From a checkpoint of a small transformer trained on Wikipedia.
Size: width 576, MLP 2304 SwiGLU, vocabulary 13655.
MLP neurons of a small language model. Each row is named by its layer, matrix (gate and up: input weights) and neuron, and shows model dimensions 32-127. Each number is 500 + 25 x the weight over its row's rms, rounded and kept within 0 to 999. Numbers have three digits each. A neuron's up and down rows have the sign that makes its largest values positive.
A block is one neuron, or neurons of one layer that tend to fire together. After each block is what it responds to, as a language model described it from the Wikipedia text at the highest values.

L4.gate1802:509485458552520494520543513466490575476497502541530504461457493527502506484520506520508479498542495465529520521556449477556501494516530521517480476447488496497515495487497510517518501473503530532497498469508500473497484451498513496590506508504459523480527510515521501502474482518487503557
L4.up1802:496511521507523513479496502480495506492520470533550460487495516531519509519505560520519453466528473489525482553523463504531529502496518539486498492504450481522498479496530466503507512555476509526495488518474527509524484486458533463560552550509528482469500489506532507505461470489532487502
Second piece of a word split after a capital first piece, mostly in names, e.g. V|äinö, F|raunhofer, Eugene V|. (initials), F|-16.

L4.gate272:465499474527482558475468460479470520486492559477492524474514463502502486462538514519500485538502483503505448507450513492516489506517538515514522532560474469519484496471505512503515484446516461526491500458479517498510515508505490505514481515499499437477522512475491450502479484460533521500
L4.up272:500527486509439521550519546477502456506510494479502542498528508500483503499472509488494487495546502511464466546456447538458520472506459475481495540516454517514506541513516489483539486473521519499506487509527439538497522528484471546500496487498476521496502465552481502513457533569505509476
Later capital-letter pieces inside all-caps acronyms, often in parentheses after a spelled-out name, such as CC-P, DM-Z, NSDA-P; occasionally mid-number digits.

L3.gate284:458534553510508481502523445502534500513503499466536497500451537483474471524490506514500501478551522494496494493534471511500524503488496531544508487471484483539514524504508531499498501492479484494520506511543482489478536490519495473552479512527508527522525538515507482472459542548497518456
L3.up284:558505469507499480484550505490494465476509514504511501473473508520503462465516492535534489486477503479485525480530467502483532491475482553500485482463502495528519529457506480502495540467485447494532538497522515512483537516493478456502487532535466499509493460522488489470473516519486496473
L3.gate311:467481494515491434464504519516496448532443502467496489509536511512505482456463463466520491496530485500479489498521484472526477487497489495526467525481524505506463467512507517459502522436476528498479496507538513544521491502524505503484497515490511515465502527494478509509443495512515470523
L3.up311:460518502522508540520470528454470527468510502476517494496529514454456503517509507517517484504540503526498492509509507524539537504509470479499527473531522560481524499466474501494521495463530498517522495509517513495491515495532514493480517495507575537525506476478547461518451494454456517522
L3.gate395:489501480459497487493497523537505520521482489492461502510500534554481465515507506487511455524478498489497514511495497515489509434500469493483496471472513493524474506515494562487523491511531490497501547479520481484537514450478518488476494501544528488489526474508517492497474472497509514487
L3.up395:476524477493497488507485497525507488515500492481513453488483516511491509514483527497483486512473512457477482502455502516493506474510523509505505465478468519457533479494456496531517518471536555502502482557526480532491502495507469507499522515472493514474481487499511489493466531522514493495
L3.gate540:442569508510501537517508512537484522461505539498500490506488502536468466493511487443453486546488479490487513493468527463486492484518482478469520478531468511540518539461519521485525499499518522492500503494492495509484488494524500500491509502497528502450509481503530484474503498484465494518
L3.up540:507512477503485469495530499471495500486493481484473505493468481484500516486428527466513482517511502469524511502470465525492523474480524510506500519501512527510471474512476527555510485448498486492504474522505474497533521515536498470526495507505525505485527499489500480506489486536453520559
L3.gate589:471521480512509503480479444488496505469500512539497510464489521488469510484519506570497495497448492477536518482443486455508488508526475542491504477465472539476537513500519476479494499503528494500460494500498483513493527500497527530478502514464539476522468526474518477518538479449511482507
L3.up589:500504471488503517474517509512468506514501502466490503510488484519516466473510528522555508496483499484492527470480491471497495483519443494500488492496527503484561531484518480503513481486532455488552504499553553524495487482550517520494489490539474515519493489490491493488539481474490507520
L3.gate680:478506500495446508566476535507556542550518522503466526497479476511475539490511482463474488475506549485501463532482476515534507501447474498478512485449502514520481481501536502485533487462553494520540522532478490502496523470477441512479517521559499492531489501509505503525508558521528494546
L3.up680:536455486463470505482515503533483476483499523495515516486480475496505491497494475505542518476488537474517531502453483477520518518472516513506482494497544492519494506462543512495540483466541456501569518514537515488457537520455506495480485446507479475548491546469530531474494482491487523527
L3.gate823:504483518535507491560533494493494561483497512447519510509510532507452507513509494502492506473487482520483522489513459476467527489515497509510479486450506542514481505465525489444501502526494503499480507502523507518546493490455514510506539508500486530548505518500505484550500543542517547522
L3.up823:471531511549528488543509547490514516494482508499480517527511530492493465455509496530537458569494443498492500502510466488500499480538451504538485477498488547536489476496473513475532535513521503534463464447495481504497457469509472504533542483508524509527536491483548473524472496501512481513
L3.gate1136:476514482497477468430494534511541540501477505499523492473483460468458493489496481502501547489490477513506461525518542485563473495458474489502495518499506514540484518472499552493505490433504440506475498494493474493512493531506489493502508483495498529549504474483478497497506447481515506531
L3.up1136:488525485485523529503538502557538477473513516456502523525499475524482466525507485548540502518442528459476469513497494513578483512496476497516515494491461483515523523473542535456497525489527469536485454493536519513510507508514484488482506493539480466460474510523465507489491494545528506542
L3.gate1412:526488501472515476471521461462551538482486534529485506487484439487565510470486498559529507496507526503514489471517458529482502495568525521508498516477477455521486516516492476502523494511524484510523481494509512518516485502485519514472515468500510500535467481514468503502508511473545544524
L3.up1412:450520482514539519488517477440565559478520525494484474510483502487497488532473524495456526478485475464439509520495526477453520522510519483531536523478497499512469519507493478505514521480538515509521503527479466481519495465489500519549474451483494515479516507496521495488502562487507500532
L3.gate1510:465499496540534471494482533524520561490524499492495513487517500488489485420475493513479509504521477500479496462534476533486520489555429509520500482491485523493551511439490506477558514510501473503491522454493516499514521509504425524508530474512533531503534503498516469478509477506473498493
L3.up1510:510486507562525527481490491494512506481497507558480545453541466480521494491484493551510509500478493487517474536552529517496521500498471493522484517498550535473525489461513516492536473501471516511511538497536459497500499492525490494473529447514502561462517516526503487535546467497538490530
L3.gate1511:518484471517503493501518514514513531495465513484542496511487503459488505472458482528502467516500489531485491484490519526502512480488531490499463482503494554494446479491508509481460506470529495450486481477533468473497470484524494504532550500525510524491516496510487507491492546539493501506
L3.up1511:508506535533548486454512494478504503521472508487478514495507499457485497519469529527513502522524500581520523526507538535500485503495469498522539474520458496466507514469474508465512544490494483479492511441516536459552481505510515477485509498506476485453478497476520503497471496501486476479
L3.gate1559:500527514495448474507474480533529512488465508487537539454471481542479513508477500524471493535512519484482520503510516515465489481495531494509484510466501530506483468513511502530528505533537514522527497463527478526503476469542512540492479494518547539519462499496448515495454515496506537507
L3.up1559:513485526433479537507496484478507517524526490517489442481504518487491540447533527526495528496472512489508511498472497428519496528494480500538476534475506496490503460506495510487502477520498461526529479497487514469470502534482442510508504485468480481492537525508522499541514494514531524534
L3.gate1629:528450457513533544480475479500467529530476504493529503519495548462495531496520492547527524502510468488531504595490518469513453507502465524538494459534482471536487479485522456487500565520494466502501542478473484520521543497505476484530510531541522512510474507483484484510515475512506489484
L3.up1629:526506486491492503503505495541518492446479494515467495476510463431523475507434520515517471479502511493530470491489487510476534484550550540480459537477502462468510513474487513528489504503450546513501543502540529446552491533510508462495494537524498521501483542538486545497483507454493456510
L3.gate1732:479524479535497495520523502496467492508487508510485503492526544522456490508487538525516477461519516488493527464510493517500491477496503501459529458512524511482472495532512506467484488460507530480528506478542495451524549436501468469516477515470484549548535521510505491527506485516487479503
L3.up1732:487468531525507508496512520529485519487501467492475449517508508520498533523525557540538465518509495580486512507494520523500484464543460519506523527525463476485514438481486504539488518531515522485531540478486503504491492471506441517511482533500517540508557518477437528541515497536476495522
L3.gate2059:485541446487529511506516478484491503503493512462513516529454482496495469482509500543507498515501487516522478478444471550481542501472493536461498523480474475487438529500478480465523523534503470504508525517523486492474511497499475449526505499517481482532512462505442473533512510500546490471
L3.up2059:526498525490507500522524492523486478522526507510488488488502534486515510486500462503499504486532522524528469509530472507508453466487508501486500500500497507524500477502493534474484537505538509464472486520473503543546491514478538513467528481506515490493514526494495465521465524470473525490
L3.gate2135:458486510504524469517505512473503541541525528465507521478543478519450485491518501507526498477476528503504466458480525490429475482497516521478483492478512488502519514482537548497494478509456486488495534474502486460515522470500532516501499475496495494492495505477517530464512525469471481493
L3.up2135:521481440472502510496521520464447528509559508536513507507543493533504514488508472478514476467468523496471497489510543490479480522509472513499485466482498500517520478466502541525486509475551493499515503513525489488516493448475490516457488519559499500459511490506563519484584516535484487490
Word pieces right after a lone initial capital (often J, G, V) in names and titles, e.g. J-ad-on, V-an-ity, Jel-enia, or periods after initials (G.G.).

L2.gate844:537522505476511491508496521477497506489550463495516512530491506480501514546444489512477492527518509489498495508484523513491481511481474500496516466530491462507479507500509496475528486483503537520497492522516530516499522489473490492470497478504515505496494527484493502468504525538563514524
L2.up844:473526526492509528530467455511502499482556498470492485440520529486456494499502511486498489485524488505488471503506487485523508524476531469503469491520493519489470497523503506491536501526460525451487477489484499511484510477493484491485528475491464542446508519485537510530551458503523476511
L2.gate985:530474477477495511545461498484529497482522476531491506471498506520489503497511510495477470477497555476480498484492476489507522540501530523506478468518535489511477472486512497511513517473485546501472468484423533505466502501472492480496494487462496507532494535504507511434472512481497493492
L2.up985:474502477477517514508455505501511489519526465460490532488497465500471497533487485503489481461484501506482488473497477542510545527515454456507520498455525493462511530494517514538500483478507494472489502527493459538531500480481512503489482501519531492503471492503518523518495498525513473488
L2.gate1111:483489484480465520509480506442490527483519521510522469510503476507499509512513480481515502524498484492497513494506476488482522513471483478487470515497496443511451516454533508522549507491533515486534513454480517517482472537484497496495486505534518533517482516542511530499507492466537518500
L2.up1111:507521494509500516469480490491509500489487498449466497464485498510499507488487511467516484543474488542501500489507513490549528499506476482497515508568487531506461483477494491558542486506461503467482482557501489544491536515477456506472476508531485495486491527472525509511471485512530475527
L2.gate1938:511503457488502516464487459526479511520484510532541513510498484495472442480531539505489500472475501529461527472516523531459498507513486535496519483527531513540514487503523468536477525531486488505495524470476460496493480501500538495457474522489489490518515555458454516483465506487506527520
L2.up1938:517488475499534539466528524485485505471518489539501483479494488484451503499519536497505500473466500526487495508522507520496504529458520501555499511515468507508441497530509432537497510518482541483481508495521490530518477491489507460470456510517479481463505547525499518505501514523552535502
Single capital letters continuing an acronym or abbreviation, such as IIT, U.S. in census citations, ALMT, N after degree signs; occasionally word-final pieces like Hits.

L3.gate39:493493518484461512472553461512482520501507522497496445460522523477533502495493516483476520496518485496481495511518509446491483497486500544480503516490465502509504497519487499514487496496444480523502505512444537535484488485524463539482499411491445532500531538540506524520471533489491479516
L3.up39:479517523536505523533505527497530507529472465467489503489527527495496506485516513492466524475519482457501432495485490473484555487510518500486470489511469486497549543483529508492526473513526495511485491500491452467517510502510494502461496541473492496479468471486517483491494444489478504479
L3.gate65:510483499538497476539514477453491484454520433559521483506484483478492495499484504490499507511509518518492453500502530519558494515501512483502517468444522544519524489494549531478505515493501509481463491493477469505550513543505488464508516482512510495503490468477552484549509516498498470513
L3.up65:495501520519498495477495499456520503532485483530503512523513485499528518474483480491499518460449484488499505495483587503508479525493553463494552495498510469518548486521519532519503547456468490458531492491489516460529512544505518487455515521467532493495480507526523482554467529505494502529
L3.gate342:481486523497481503499493473498501558468477511497492497488489506471543493518499531543478519476468500514488445483439536513520459499527513493525532522467511508481517516501476523491507517455535505515503468490481479491492520495459504517541508483480487433520505524494519553514536478493507481468
L3.up342:524499520448515499445516473474529478459506517504503483510484504514484471512479522487507511502491483510506548568475528518519518543488467529523486509481499475514504474502518528507466519516457556528484486518487501518577521522501500462509494495523510494505501484528492547548508499524505478526
L3.gate409:518504484503499478515504488493492484482518503508558484497509501481507520489511538526481441531472522493485467503521480471475510551488478484434471511492468474491497518530524558483516524530550535493522485520540539556498496525481471522495472496462536468510488560546499474539525526497531506469
L3.up409:520484477522498553500507488472511522476538532481512495490490462570494489521496485488523484504478494445557524460530520501500493518495519531529510505486510494519508470512464502459482497561466543480466472481455519499496476472489512512483473526463480507476491536520470525540441492530478499508
L3.gate413:493509478530501485503520495479512514498521472472486489476487511497472511479488490531459474494536493506510461520475454495528538533474524530497491476498510516493508520475533515525512546515487487511494519504467475551447500464511479505497542467492494552504532470523455499518521482488507454493
L3.up413:457506525528473509510487506535529515515505512488453500542485550498481528543488477514507510461474498490490507552485475519485517475497479504480494509542537521475511496500508503466552481485480500516516476499471505477474504523565473482465517507490452537483494474504491467501505513486536468521
L3.gate494:476522514486501488465481516504473504536506501508478459525511485538435508521494494497495496504482496497508542472509510531521511484495532554557472524480510483507465492506548483518530503482534548481511490485519483539488485469493558525507501496456539501475510530480537464515516486532496537490
L3.up494:538495484478504445520536504535523509467514482490499492475481505477485469498548542499518463471507474498435479497450492499465495516517544528510482506504525517512518503492469498487514515516516491521494438449451495550478501520477502523501489486481496492515560467503500518471522470491546510470
L3.gate643:515519502507490554498488490503495491502480510533497485500494505489493523535503466499510514466497520584485511539493493534510489525484503524487509451501499512495482518465496476524499533537462473545463480448511511486521511522496521503486542520494499528489502553505491471502463505509475544503
L3.up643:551502503464500558508482490530486476495496511520505488498487540512513515509434466463551522500489474543502453515510489489482458514491493496542506529497484493453484562478485492492486509508476483547529511519492551520546497499487513485481505589520504508501495497544514473485478498497538533508
L3.gate882:506470506517467527497527489486466501531495521463491516496512502503486504515505488536466474466490498518528538481571509550500538507542537475440497481472481505506507506511533487485550526474480470488540500455486495494489501498447524489500471502508493474464530486500497513485455489486493448469
L3.up882:473455515484500523506525505492506508473511493487520502478465483493541535503489504498495524481456516521529474510518503497509494521506498469467485531521501464460496507515489547509484485479483516504480526539505519507482489474481521519507519509557487518430470488543497523533490513485508493513
L3.gate887:508487463499486492531499515483458490510518545511469493495485505497551498489524506529501494525471499472479479477513525509510492506479461530495537493475493458494506464489552537502495476510581538528495530497480514501492449479535513520491492532516483483499497498467532461509506480502517488513
L3.up887:496519468490487503503509512530486488535445475526515482485533498459497494481451479537509479504503483524514540522464489492521477482439503504509454509469450500501506490523473506540476490487502468545526498522472511517528537464553471503486555489480501490509490500517502502513522526538521505489
L3.gate1063:522483546467476486495477511510547526523505476469512527565455484548504511512537484508482540504477550514477461512507509494547475469497526512464516519478486514499547491528489491458519492546485520478506464537489516545501476475474550487493503470493521505490541505536467513477489547488521456467
L3.up1063:490507554511481482492460466492501513512520506496503518503469532517513507499519488524479500521475511511544508508476482531544486485481497537488530471468521493514545480505519485483515533505474483512461532516504507498519475514531538500499518476479505499485553478515525506476473502444497529536
L3.gate1236:483461458498512520480494509470502466512456433488513486454450532507504518475534513528518499505493521467499477531512498465540497491501547553506450518486499514487481532479493494507476535445521481504510503485507496487466499509521510532511488452501459490484471522532528494515490532498500514543
L3.up1236:486490492512520545499506497547493540491491493525474506478493456460448522511487527481505550442485471515514497526479471532468490516493530489502505487499474509535451509531519525498475488511521515520495502477481524496485469527461571489497501505488498452477474481461517456505482481484525515483
L3.gate1376:530485476479495527532481496528532488503520480522533513499499495509478494498510493484523455477439539502493491510451547513515494556464485494457516481474512487458509474485507513456490553468550505482501503502485492499494499473505540524480520474528519507470502536522530488496485500521556524479
L3.up1376:519488441520483481503548484424503485504491451500503522541484456471519499497495474509511487514489502474483484511496510496522513539458475443476503545516514497492530464483458474487532507490525516500456504461469467502533476485505529493466461496533441460505497473532543482504491459500507519488
L3.gate1428:464470470492509458472504559454524536495486478538468488525540483483503447467476483524486528480547483491514494494478510515487494465546480496489495525478527482509494492534529511509554511472491515512490438525507462522569488510498528474519519488502507519508466544540533530532490526464474463486
L3.up1428:488456451544497507503522520516489497499515505527495485502491483507464476500493518476438522466493504472515468482500519513527509528465508501458505548528510535519504451544488509489519513494520528522460496519467486534507429518495520521497516525477496559489472540541527538568529511526490471491
L3.gate1503:460516535441524542504526441537513514505518488516496540517505556468496440496520545508469531479468517470521446502493483513535521523506479498494472505498461506471491520465495498482513522497531464532483465513497482502471496469518503474500486520492502492498474489443511501507510472512488502490
L3.up1503:508490452504545512506499509505502540503502516483518465529499563478525530503513499523464520490498530504498495440530483479503481489502515533463466501499511483474511529456495504538472480518513524541485515503516515503513512463502511479505511447531503511486497488518549506535519523498504503509
L3.gate1798:543456450493485494530493461486506519513468493494541509510497499539501505528507448493542513569487519510515488507485483482497488511482471515487496482486498508500509479476508485512476483535538483512506558503528516545498504487510498444475506476503502505498486464526495495525502494486503478484
L3.up1798:475525497478469463486465519459522458494489494471452522493522527502545442520508506528490520507507504470523484452493514486513483486468445527518494487501451481497488527504511469526509488518469555504511483499494517497460475501511525539487516498479490475514509493493516476538498504516510498509
L3.gate2108:512486462475492476508466468511516495546515519513528545502469476489505465515464517523475525499497517491478428532489475475517497466526536508532471484472484474484547504464480527522511497507544498519490566504492505544543564521502521551521472499504481511504463514505482527489467449511474542472
L3.up2108:511530460494490555542466479509467525534502499492508517510538522475534458464511501520519501510451495528486476499537567454483497507482491450470493503506486486523524524493508493524496542512481500460514485518534532498487510457494478489519493485516502476492525503514522449510470473499476521520
Closing == or === marks that end a Wikipedia section heading line, e.g. "==Personal life==", "===Preparation for landing===", plus weaker hits on inner pieces of names (Pentecostal, Salernitana).

L3.gate29:486474520479474507530535497511498541480446502491486477484463488460525491518493495471444493455469507471515455505497493512546489489485464508484503515485507494478487488479537513479529488496506478529543509506523479524535490485495467557515503512500519511515536498530501506506502509531473508492
L3.up29:469525536493453466519526494478477503489489469517517484478520511455509476530451519525492515472503502505512533534490494458512470491482488475519462493560498475500505487497515500466509502492506464530521490509506497514509534490518501549491502517524520487503523480502555493527502499487468496528
L3.gate153:469483500512462518526492520513494528559480472549465503459509469517528491518471530545472490503519490488487477511478504502547541448501507484499481490479493483488500519468501507499523509448478494520513493463489487508522532463502497532489532534493524487495489508455505514523488527447481490495
L3.up153:551482510503543410463529488497469514482476445542432529535469532521508499504466540522493488482532506479473531506496520494526495549458457569513501509490518498548512485488494464535462518531485499501487500527487490497501458475491482497520508536493486566482509479500492464483518505524481491468
L3.gate201:466528479507523523474486469450492523493508548511522522520494502491497486462475504490503506506502509495496492520514507501549489496522483507496466512514526488536502512501550553481530528523553509528534529534504444468521514531478478512542495518488536511551525545485550471468478485452509484507
L3.up201:514506494475527453469435472455476532495495492493526512515488490556519501518491484522525464484464492497513516516504519506452535506535488539462510509500490513490510506518466526511502496474523506507525543513495479479502573494491488526556494530508495527512536474533521494485526519501519484491
L3.gate629:555487509492519474516472500457484483502453483510459474477520458491539515482524512493497469488525480482517477464470540485467505485468493475508513510509514497532552501448515486454505533522487506512449535479493482474493494478541519530512496493481475485503478463480499469521509472543528486512
L3.up629:486545479515510471484508511484448555527514497496472489556536489483472499528517492526516477526500508520490514542494491511483510510504524502495514509468537504504502506459501473506536495464502474496483474504498468511562516494490506474506503505523519506513482488480540496459500492481508468491
L3.gate654:526524527494461520519528539500492549496506556489513510526476500481537503474490540497519446507467493508519494504486480498470486497476508541462525507483462538493443502503494503494515465520509474467510487509524494500499517509520472451485490525483512524512523534522470509499546473536504520494
L3.up654:468472528475485478491512488483526555506517503477503494494529514499475532482509552500510490475530481491499503462541522493504468470493531492518515552464483519476485481513486477531495487502494546511526535484482523494501514512496483497474517543536500511479515553497503534511488508550513459490
L3.gate778:541486467506489476539458508504491540537487509503461543541472465464554467485477514459475493508561491498497469510485523496519499465512482529516474504498527514499479490505494475515499494458470509508507529499501509494530525465498529550510506498465532496460457511530490463511466525522515486519
L3.up778:498455511501475494517502515488494496506494492542514498538507476512510550528495484475528487480532505521487485512499513516486476471508527521500485471479478483495556540486530523527522491510535501510508499502497467468520514501442477526494505501504477510496505489522524511495462521508473451490
L3.gate822:515477530523499465480535497469470578523503491500491506477547507489485473523516522517499527483487508470473512515470500497521522497539511484540501544489483495469478488469494522505490495460477482518528471494509477542506495522504516502560526504469464468536518468524498533471514510523478461495
L3.up822:531530496539490462474512498509471506515468478484484487518508542505413469524463551509540496471490531534537541469502510513547492463538508496488510461531454506500546512460491501529520502513477502477486516499462460492530528510488504509542476507474530470500540514506518486514517474557543499526
L3.gate845:471497499491483518450522511482499509489493513466504507518531469474535492460510506522463488501501495482463488527492509501502462496500464513509467467509499483557508475506529523504506556476528440526517476514459484484510521502512497460550499500503457475529559511491496461501455493554470480483
L3.up845:515522478487505490484488523476508486482496523501498523488495539473501478482498481441508487534492511545519475499526474515524496510503473515472497520508502525487500466508509505542523486497527484543494497479533442507496518468496471489491509485531500518526553542524500439481493472554514546521
L3.gate847:496471462493481518508510540496464528496497534488486542573531507513493475480549528472524499480522501531490546496472495488519514502518491511503496519440479536498512501475555512497536522537483498538486521515470473481500483513482558472463482495535456433471546506497502503510495520523508475507
L3.up847:524504532452503509521474470479511514470463516521538477563468482462466489522516477475482492492518511552464501525497476544482524497498469485503502494511511497485521518476499509534500485476511502488509483478535499499497506461507483524516516478484483523547513499493478511495510518520504510488
L3.gate998:494471459502506513499517527504511512520510510475456537532513500487497477485488507489499510483489522522515434532518497451504478448494487486481505474492480520512494485513526490485509521470489531500480518522495480551519505487521517511529523512550527490505541503463510471490521523507499469477
L3.up998:531468464490502475506495488466527501531497486489496504518519500489527466437492517501533499487490489513540539550512478502534482525505536531529485501517502515536474481437486461501516517482476462479476496501490510475513499489482494528466504483523526506495531498482525510497478496534526483516
L3.gate1036:526467502486507507485522542490467497500499496464510496486511472464538475481494514501458515537516493459499488517474478508533526520512504530514487511507498500517504498497512519489434541515518472477483494498505447501518501499444486530490502527468499511511486534497500502499521455511548520538
L3.up1036:512531482516466507480526482483523457472506491472510491477462469521515521508489508499510510472511470506516530487564491523437536532509569528524451514506503454479514519553505495525490479477501489547478502520509481457485529488516518535521481531489508548518483498513478513520524487487534462539
L3.gate1161:460504498475496527521496455518484484522486499501484509522495489463479480475494533506493450498515513471438459469517496476488497491472483515473506440449520478493482540513531501516531485475511491505542471494529470493488535517486519498545498501490514515503512475507517520471479536478491493513
L3.up1161:461512487503533494479510479497473455483476508525459475497479514527482477499485532486467519472483493474511516462514535515554470460456508540500519482484502510544531493481523543552516504470498515477522500485532498529489499485491503506525488512497486534472507523483527500485492525487510489504
L3.gate1277:496514441471511489504470526473502491504477494457539511517486523463513498472526484516522470420484493472475494570536549516470490523451487527552507519492508522530531521527534537513518521515514489493488481495487450508529500466497491564522517502525507487525513499508516474511501529534519431468
L3.up1277:495488507461553530512497478488516504481513493511519488517519525495457492513514497472491469474506494495504507514511456439521470499501500522529443514494493491505527500502442476485485463493474482472483524535481497473505457513468491466472518530501439522529478514496541494473508489506526512540
L3.gate1439:489495476485461509469520490505485525514511511495485513566519482502497522491521444462491528534515477558498527455472497496486492503461528504509446495476466501571521550461475525505551471545468493553484461485508498479506484456463479499533520536493490547479512494523494481542502497472482542506
L3.up1439:455482499534427514488446529507516521506515496511490495523532480507479489490487521471467511464503518506534518494457458493473456516490519526514505487568484502476541472526508497533533478451471457488464518510499497509458504481523462479467509521493490547525539490476515481507516508499540533523
L3.gate1949:471460482497455498539498515511461496490482491499472520507460500464480499516515540500491489467457503502512497532533541538499494431503536528520535478498473506487491476493540527515529512475473529510528507507502509541468496486435535545527459510508489475487492540492495489528494498472514512528
L3.up1949:524517531449487483504502507514496499468461494522490482510497498548479532549458494523486471482564463540505474475502497521493488501490535453490515479502522495549531493462518475492505519472508529529506514471499480488493567459503459524519511474506511481470504518506499518507516511519496531453
L3.gate2229:478470490523514490525512509477521539545515501500464485471512468531472504491504527516508508513500499526506480483511485522501524465511493504508517486467457559537488508500512528493516488514511533515438519495494462527491521434499506496547539499490508546512518507510518501510519548558499449487
L3.up2229:478496491507463478492490471460529507548505550522528505549486493525475495499535499511505510480487500514505515488491511483485495525488490512485519549520524512500514520486480497568507479468511472488523521503534551483464513451477492444552517512510511504481557516526520472499484477525514506499
Second word piece right after a split capital initial, mostly country codes or abbreviations in lists and sports tables, e.g. UK-R, P-fc, CE-T.

L4.gate313:479472463520525517511514522511512486469509531473539521524501508510547498482483491525542493464497514537474509511519469487529501548506473493487501512531498518456470496507489504534489529495488538494476489504494520530456457539435530467475523469516531518528466511488524518505468511507529460465
L4.up313:467492497500522541508512507510479484507466516515500503486485455535519494514528524524469451502525465459529496485540498517544444448518466464509494464500494490464502490467515479515520539466488512504493498529553521539508498473487557500468538472484495468504517461465548518484504546544495526493
Closing == or === markers that end Wikipedia section titles such as Bibliography, Reception, History, 2020 census, and more weakly words or years within those headings.

L2.gate1109:515493507516508494499533537512507515469512512503491496501525510491477526486462508483517486524486471452487472545548514464514512535550515501538456526547467531500517515466540522530455521495470520480496491491544496471520541460511503463501506477500474483524458510494471491457444526553508549503
L2.up1109:515505516455470541459445527511555475533526496527557489505499445538440474544520506525464493540503525526543516545481472518506493490525485492483508472494486448497526518535539454467489486470488470504494448462486506536490545501490483486489472515516493516506508508505538504534555475474472503477
L2.gate1125:476470498481470472522509488515487510522488511549489488508514465474443489499487514525519493511494489519510493497536473512567481533573500499472509453523526501518503513491547549486517481494507485494544516503503455477487466489478440487494501502464479526568514513454506501500497524510503537557
L2.up1125:521525483518470494506492514486562487521483507500525482513513486504489471512490484521517479493507474507487470476544512535505490535483502472475539491516536496462522492483458525476493499467474531487531467520506502524505500509507458510503488556502515489516515516444575510489518507486494512487
L2.gate1130:498520529464535517510448500520493474526563478534482508529519492484507494485516490488486499478487485492487526487526471480534460471526420500516488501536515495527465478470509529513502490464506514541529483500485507492477545524494491522490457508500530502514503496453551515506491521499509488537
L2.up1130:471499472514486477524521507522459494527489471536521472499520462455501538535478486562526478467523484487507474528552466515520521537478515485485456519487429485474488518516506495530497504497498524477506472517507424508458538480507541538464527500532518538546515523529504485525508510494506488498
L2.gate1781:504496490462452493451467458482527527541454451523524538480492503476503517469541481470485520499520513493504524530463500494524453473520521517507505506466454493484500522470552544484502493501507468471491485542488547474465546535497518521513522494489501532522525494476553486505496513477498511489
L2.up1781:456488455540526504527526505486511476516488522511506447495491463535482498536514509462464465479494475505477508487533510546523510504529496501516483492505556499524473477481506497542489538462484555511511510474498420524528494478507487493522483554517523572515519551526487556446531545462491481516
Periods ending initials and abbreviations mid-phrase, e.g. W. H., D.C., U.S., J.D., No., Vol.; more weakly, "such" before "as" and word pieces inside names.

L2.gate727:482478506432506498502535492471494489535505509503504473500513510478501510473517502505549484503501503468478443531487555535536494475487550477501532449503517569485509534469534526512494440504555502496476539479470486492484494518480493514448532500512491562503539526520514519436514483492524483480
L2.up727:498516464420508520494499511484503462496511534553501477489533496516509501435532499476516539521494496453483503518504546511501484504485528472474483481502487537516534489479534521505532505490558477500474529513450495525495479495524485477478515562498516499514498479507520489476444496494515494480
L2.gate1114:482497486522515554444503499484493512490507486495482462489509505482530536541529494491492475500518526520508458530433504527528518541463472502490434488505471504489540507457513502442552524460484497514461496491482498547477470487503497484508578511526494478494523479460515503458537532477486503469
L2.up1114:486513483518490513506507503515504492498548510491506506509493485495503531519492453496514486484520478502514452528491487527486488503494488555502459462503494530435490506479471483485539526514524561497476496480517507558522498483496482469507520551522538509485501488522513520454509512495535532486
L2.gate1423:484464518487480553485443464472572527496489538454486481545488521465512538477502486516493496446500525480518488461509530515495501479517537535506452547492490500466515464493510502472513494513567459464498514493472494492505495518465542471548509502477511513497493489487480494544497518461459438510
L2.up1423:496521479490482490497476493467475506489476533478509469497513527469528479498529446505500487461502508493516513480507537501527457502443527485501464494483446471497503497496481513507516546486487470481481503477510483486499522541486497472502497504501488485460546505479471485536512513484486489532
L2.gate1820:480473504515497430533493478449524485494490499474489505481546525537504502476487498481491523483501516524474495478475485487532558479494514524479459470530526522530499495458532490511500487513527524489477500499464487533523493515530484494491528498468506492503506487509508527469532519479502500507
L2.up1820:517492514466518521533521500472523535476536488466466487478503509476516506491501513500520493471513505483502494499473500510533474484474498492495479483472456478503506515517493480458484524527504531490494528503515534571491520525525539480501512518491525464500492508479504486548522488442544474477
Closing == or === markers ending Wikipedia section headings, such as Evolution ===, History ===, Schedule ==, with weaker scattered hits on ordinary prose words.